config = dict(
    head_dim=64,
    norm_eps=1e-05,
    tie_embeddings=False,
    init_std_up=0.0279,
    grad_clip=1.0,
    dataset='wikipedia_en',
)
MLP neurons of a small language model. Each row is named by its layer, matrix (gate and up: input weights) and neuron, and shows model dimensions 560-655. Each number is 200 + 20 x the weight over its row's rms, rounded and kept within 0 to 999. A neuron's up and down rows have the sign that makes its largest values positive.
After each neuron's rows, "fires after" lists the tokens most often just before its 100 highest values on Wikipedia text that the model never trained on.

L4.gate1774,162,161,218,188,219,230,218,231,209,206,233,203,198,188,182,187,214,192,187,184,192,182,187,202,199,215,210,231,202,186,207,218,183,164,222,229,215,203,202,181,187,195,198,196,201,240,187,162,168,169,221,186,208,198,190,218,247,231,201,188,192,208,205,188,177,214,210,208,196,210,178,220,215,210,192,184,184,227,207,188,202,197,195,186,201,215,230,199,190,213,206,195,206,196,212,203
L4.up1774,164,193,209,216,196,189,200,198,177,190,176,190,191,210,200,195,195,224,215,208,215,213,180,153,157,201,195,197,179,188,217,217,210,201,209,200,217,207,189,172,176,209,212,219,221,187,195,218,180,192,186,191,205,219,212,200,178,195,238,192,192,194,229,211,196,240,200,219,161,212,231,146,200,219,212,198,228,225,208,218,220,162,194,201,165,216,207,169,194,181,243,178,211,199,205,223
fires after: " the", " The", "The", ",", "."

L4.gate189,190,182,216,228,206,166,190,194,187,219,228,196,214,192,206,182,219,180,184,216,183,199,191,181,202,243,252,197,211,176,215,182,201,189,199,186,214,198,220,198,182,196,231,222,178,194,222,206,198,221,176,232,178,242,178,211,165,220,200,226,236,194,218,207,238,185,212,211,191,215,156,192,242,212,207,206,203,203,239,192,233,173,151,199,193,195,167,165,212,221,195,201,181,170,199,190
L4.up189,200,179,175,212,214,233,198,219,199,191,234,166,193,189,200,221,234,181,186,246,173,195,196,205,194,235,178,214,208,185,198,189,189,175,206,203,187,228,192,212,177,220,194,209,209,180,193,166,204,194,192,186,204,232,197,212,229,217,185,252,213,188,221,201,167,204,192,223,179,214,208,220,202,199,223,218,191,186,217,204,222,216,216,179,186,215,216,203,225,239,176,188,194,157,183,205
fires after: " the", " of", " United", " Big", "'", "S"

L4.gate1016,175,213,242,197,154,219,228,198,231,201,206,185,204,229,200,203,199,194,196,239,174,198,195,180,202,161,188,176,192,160,219,183,211,215,183,162,191,197,199,200,197,173,211,202,216,192,224,200,224,185,218,180,198,224,181,208,175,159,209,190,175,195,226,171,194,232,166,184,160,200,192,199,154,181,214,186,217,182,190,175,194,162,189,222,200,195,161,177,186,236,210,156,223,196,188,219
L4.up1016,220,193,223,204,178,196,206,182,208,217,183,222,179,189,183,184,166,184,194,193,174,177,216,221,212,195,206,210,218,202,203,217,181,240,233,164,239,205,190,206,163,213,195,206,170,181,187,218,210,199,176,241,220,204,191,215,203,215,183,222,213,229,205,167,219,205,178,172,237,202,175,188,229,213,225,199,172,190,174,206,159,194,220,179,194,188,202,199,213,218,214,165,200,185,242,211
fires after: "2"

L4.gate1921,223,222,205,156,231,183,184,169,182,206,208,197,189,169,234,200,213,218,184,202,172,189,205,236,187,178,172,187,219,210,192,213,201,181,178,189,210,172,214,194,177,200,226,185,186,193,185,221,205,149,194,226,218,221,200,200,185,218,219,221,212,212,199,168,216,180,208,214,183,175,230,215,197,187,184,205,195,220,206,231,186,175,200,185,234,171,218,221,180,214,232,201,205,162,212,173
L4.up1921,197,172,188,207,184,174,225,202,173,164,206,185,204,175,183,173,228,214,197,197,201,208,219,186,204,193,196,217,210,194,179,180,198,199,203,175,195,191,210,217,197,179,208,157,182,218,230,184,198,198,244,220,189,173,210,164,198,192,172,210,182,185,200,205,209,203,217,248,223,154,243,228,189,201,207,184,190,244,229,217,171,216,195,229,186,187,164,195,204,165,213,210,214,237,184,210
fires after: "6", "4", "5", "9", "3", "8"

L4.gate1051,204,218,202,191,197,209,210,218,192,195,215,176,213,192,208,156,177,228,218,204,210,200,249,185,190,208,234,211,208,202,192,243,207,197,159,207,232,202,191,199,220,220,196,197,185,218,174,227,218,226,218,184,198,209,173,183,197,210,155,140,161,223,203,164,186,187,216,176,272,221,160,188,183,170,170,198,209,204,181,196,195,207,218,214,195,226,247,199,183,179,175,185,218,171,244,213
L4.up1051,229,186,209,177,232,169,220,234,200,170,204,201,163,202,222,185,203,228,220,183,207,212,223,160,186,193,218,226,215,195,207,192,190,185,192,204,177,191,165,200,211,230,154,191,222,226,175,203,203,191,195,192,223,202,200,219,243,224,194,147,192,185,210,184,190,188,188,223,213,212,186,220,168,166,217,197,167,190,191,192,233,203,204,166,204,208,195,231,181,182,135,197,241,139,199,187
fires after: " ", " |", "–"

L4.gate1652,193,225,229,176,195,193,195,241,237,184,209,168,170,201,223,231,190,199,206,197,200,194,198,189,183,179,231,217,193,181,205,218,190,217,188,184,213,194,183,220,194,201,191,183,218,200,197,219,230,223,218,206,157,188,178,165,204,203,187,215,209,236,176,187,245,186,191,210,193,174,192,179,217,165,230,194,206,195,221,184,211,246,221,177,188,185,180,180,180,205,180,191,202,195,205,189
L4.up1652,211,208,198,183,198,185,163,215,185,181,209,192,218,211,212,189,206,194,237,198,214,166,161,197,171,214,204,201,197,235,221,219,171,184,228,204,188,200,198,221,193,213,274,211,167,248,223,180,182,200,195,240,197,204,203,200,200,208,222,218,188,247,192,210,219,237,192,216,222,220,193,199,210,198,184,197,174,209,215,170,199,217,232,186,224,190,173,179,191,256,186,176,181,214,169,186
fires after: " ", "2", " |", "\n"

L4.gate726,181,235,215,232,198,197,226,178,207,207,184,214,207,207,196,179,174,182,186,210,192,189,156,174,189,187,193,190,190,197,193,182,173,182,229,191,180,190,173,234,172,199,172,216,184,179,207,215,178,184,176,214,229,185,212,198,204,190,236,240,237,200,198,212,195,214,190,214,191,222,219,191,166,179,188,200,232,190,184,196,211,182,226,201,191,234,237,216,211,174,186,233,230,223,213,223
L4.up726,219,244,255,208,204,205,212,231,150,232,178,203,173,216,175,177,178,174,198,202,219,192,212,204,177,198,204,204,220,196,238,182,170,226,193,207,217,198,196,218,197,205,183,169,168,182,217,211,227,182,199,213,180,195,175,164,212,196,225,202,229,225,187,198,191,194,221,198,189,179,231,192,199,147,220,231,202,175,238,206,197,234,191,186,188,195,210,218,159,159,192,182,204,214,210,224
fires after: " ", " the", " in", "2"

L4.gate1978,158,233,211,181,181,202,234,188,198,192,157,182,178,246,199,192,193,177,195,192,204,221,208,226,201,206,145,182,178,206,176,204,207,219,202,217,199,240,201,219,196,210,181,182,179,204,195,194,171,223,214,222,173,173,210,197,196,200,197,197,191,236,189,183,243,183,168,182,220,176,189,198,167,176,178,211,227,205,172,187,216,206,214,212,190,201,215,207,195,193,201,204,211,221,197,162
L4.up1978,213,171,165,192,211,177,206,139,206,198,219,182,178,197,231,221,205,187,174,222,165,212,193,180,217,191,199,191,184,191,231,167,204,214,219,181,195,181,181,212,176,216,152,220,195,210,207,227,212,227,210,220,204,176,182,168,201,204,218,207,198,207,190,218,177,197,197,211,203,207,208,202,162,203,194,181,171,208,220,207,191,206,249,208,175,224,203,239,206,168,193,216,199,181,204,208
fires after: "–", "0", " ", "1", "-", "2"

L4.gate1364,198,188,174,208,215,170,212,184,188,207,199,229,224,202,191,206,161,206,216,201,202,234,205,234,163,193,203,176,230,203,205,209,201,200,192,167,210,209,225,223,200,194,178,214,197,193,201,182,211,192,208,204,223,192,200,211,200,219,197,235,198,216,175,152,224,208,216,204,206,203,189,230,194,173,226,200,217,214,180,172,186,197,235,236,205,185,215,191,176,236,193,186,235,181,208,214
L4.up1364,238,218,205,219,197,200,197,195,208,206,215,159,214,199,198,184,185,194,197,199,169,229,226,211,196,180,220,193,184,221,179,211,177,170,196,175,222,199,215,203,208,166,180,204,219,195,214,172,184,198,185,211,183,205,201,179,212,177,181,198,200,200,211,166,206,163,200,170,217,211,164,212,148,182,193,188,177,227,219,189,192,198,195,183,184,185,161,202,194,166,217,241,221,190,213,179
fires after: "0", "4", "5", "-", "1"

L4.gate684,220,206,194,199,162,201,199,203,178,199,194,218,171,186,178,195,207,191,204,202,204,217,203,190,194,227,185,200,195,186,192,216,185,179,181,190,212,196,176,188,216,207,244,192,195,205,229,213,225,207,213,187,211,225,175,244,180,200,189,189,190,203,172,172,191,172,184,218,221,198,185,174,202,185,202,205,248,203,176,212,190,179,187,174,210,209,185,230,203,256,213,199,186,210,176,197
L4.up684,202,166,206,184,224,185,227,195,227,181,201,173,182,212,216,232,214,191,171,212,179,232,208,201,268,212,206,205,218,153,247,207,208,190,170,205,188,196,235,205,174,194,203,207,195,208,182,188,190,213,199,195,166,160,178,199,177,230,215,203,226,251,207,202,205,216,218,200,194,181,144,189,233,173,192,180,196,196,205,208,198,214,219,199,207,191,220,205,193,184,173,229,204,204,208,170
fires after: " |", " ", "1"

L4.gate714,174,230,209,259,185,187,195,228,202,181,205,166,211,222,162,210,238,152,213,175,222,220,223,182,211,194,178,211,199,240,216,182,208,172,176,197,197,250,232,203,171,209,238,202,204,195,155,189,216,219,218,192,178,204,209,182,194,193,231,177,206,207,208,223,180,250,208,232,205,198,207,205,226,166,175,215,211,190,222,186,202,195,178,203,196,192,185,185,201,216,169,201,181,186,194,240
L4.up714,211,167,171,218,209,204,207,197,201,229,184,225,193,190,203,251,239,190,195,204,201,168,216,227,218,174,193,182,233,210,187,224,167,212,196,196,230,224,204,246,187,220,200,178,196,175,169,190,220,213,172,228,180,209,183,190,196,179,215,190,171,210,217,205,203,216,199,212,199,231,198,186,189,180,178,199,165,204,206,182,208,198,217,164,196,213,188,212,175,217,192,171,205,188,218,225
fires after: " the", " as", "'", "s"

L4.gate490,223,209,210,186,222,197,180,188,218,220,197,231,238,211,182,211,215,184,195,207,212,186,221,197,176,212,158,184,185,202,219,192,221,145,203,170,223,194,204,195,200,193,195,227,215,183,214,221,204,170,200,205,228,233,201,162,203,248,202,185,200,211,183,162,216,204,210,217,173,179,200,202,210,185,220,217,183,211,219,160,238,228,214,186,209,172,189,197,194,184,195,171,217,201,243,203
L4.up490,171,186,151,229,179,204,206,209,195,174,206,153,207,156,184,201,238,199,187,219,162,221,155,194,195,210,211,215,196,240,192,233,240,213,185,246,174,186,199,219,197,185,192,212,195,206,212,199,206,207,181,206,208,179,190,194,194,194,189,218,203,213,214,198,207,149,198,206,180,214,192,191,208,203,161,171,224,208,209,170,190,203,197,221,209,203,187,171,220,163,245,183,195,191,182,209
fires after: "1", "0", "2"

L4.gate1407,200,196,203,192,171,190,216,216,205,194,194,174,172,218,189,205,194,221,201,262,194,186,213,206,247,186,203,194,199,221,213,201,180,183,196,175,177,239,180,187,209,219,220,197,213,209,168,178,159,181,220,202,232,203,198,162,214,204,218,180,192,194,180,199,191,176,183,216,224,183,185,181,182,192,222,181,214,234,208,205,175,176,212,228,185,183,178,200,179,214,194,195,200,205,235,195
L4.up1407,166,195,183,177,220,189,175,194,193,180,219,187,183,204,166,182,195,205,211,190,201,187,229,179,204,201,151,184,212,187,206,226,201,240,216,204,190,182,204,204,194,211,227,207,169,168,194,179,220,187,201,226,193,208,174,169,197,210,236,181,172,178,202,192,210,217,181,214,196,217,178,199,158,215,216,212,222,212,172,168,206,221,190,190,184,204,196,204,183,216,221,185,153,196,215,204
fires after: "–", " on", "-", "2", "1"

L4.gate365,224,179,192,151,198,190,222,195,172,191,203,194,195,179,220,204,197,196,222,192,193,185,234,202,188,186,190,197,218,157,168,206,186,191,229,222,221,212,167,212,174,180,151,181,213,197,190,189,174,160,186,200,199,219,224,217,190,231,208,190,222,175,212,213,205,206,193,217,230,194,255,216,218,208,164,201,203,214,177,227,221,189,210,203,166,179,226,163,186,182,214,200,213,208,194,199
L4.up365,224,186,252,212,192,197,200,201,199,208,201,158,203,204,189,209,234,220,191,177,195,190,188,199,158,194,190,215,247,204,210,173,242,212,248,171,180,194,205,187,181,229,243,188,178,198,194,179,214,202,234,195,220,232,160,218,190,183,196,226,229,186,221,209,187,209,194,195,208,169,181,180,185,197,249,209,248,198,182,238,181,212,238,228,165,200,181,204,193,206,228,189,191,182,180,224
fires after: " ", " in", ",", " of", " the", " |"

L4.gate1333,191,202,201,238,189,209,205,170,208,210,218,189,217,206,182,184,150,190,193,197,212,221,207,212,202,166,142,182,177,204,223,180,193,177,177,186,190,203,228,185,215,188,213,237,222,172,206,209,188,178,199,207,235,194,195,204,216,192,207,192,204,204,179,196,168,183,199,207,204,200,180,220,190,205,178,204,235,208,207,182,205,208,199,204,216,205,208,188,213,195,194,197,226,186,201,170
L4.up1333,243,200,199,177,215,194,153,197,219,207,229,157,228,201,190,223,207,177,178,160,190,207,208,212,203,229,189,194,168,220,239,207,215,186,197,191,185,190,194,216,187,203,131,148,210,244,208,217,215,189,216,196,209,210,185,178,218,217,180,208,218,199,210,202,216,209,198,205,196,205,213,208,198,192,211,203,190,192,202,203,196,185,216,169,193,192,233,182,219,205,209,203,215,174,208,204
fires after: " |", " that", "0", " doesn", " "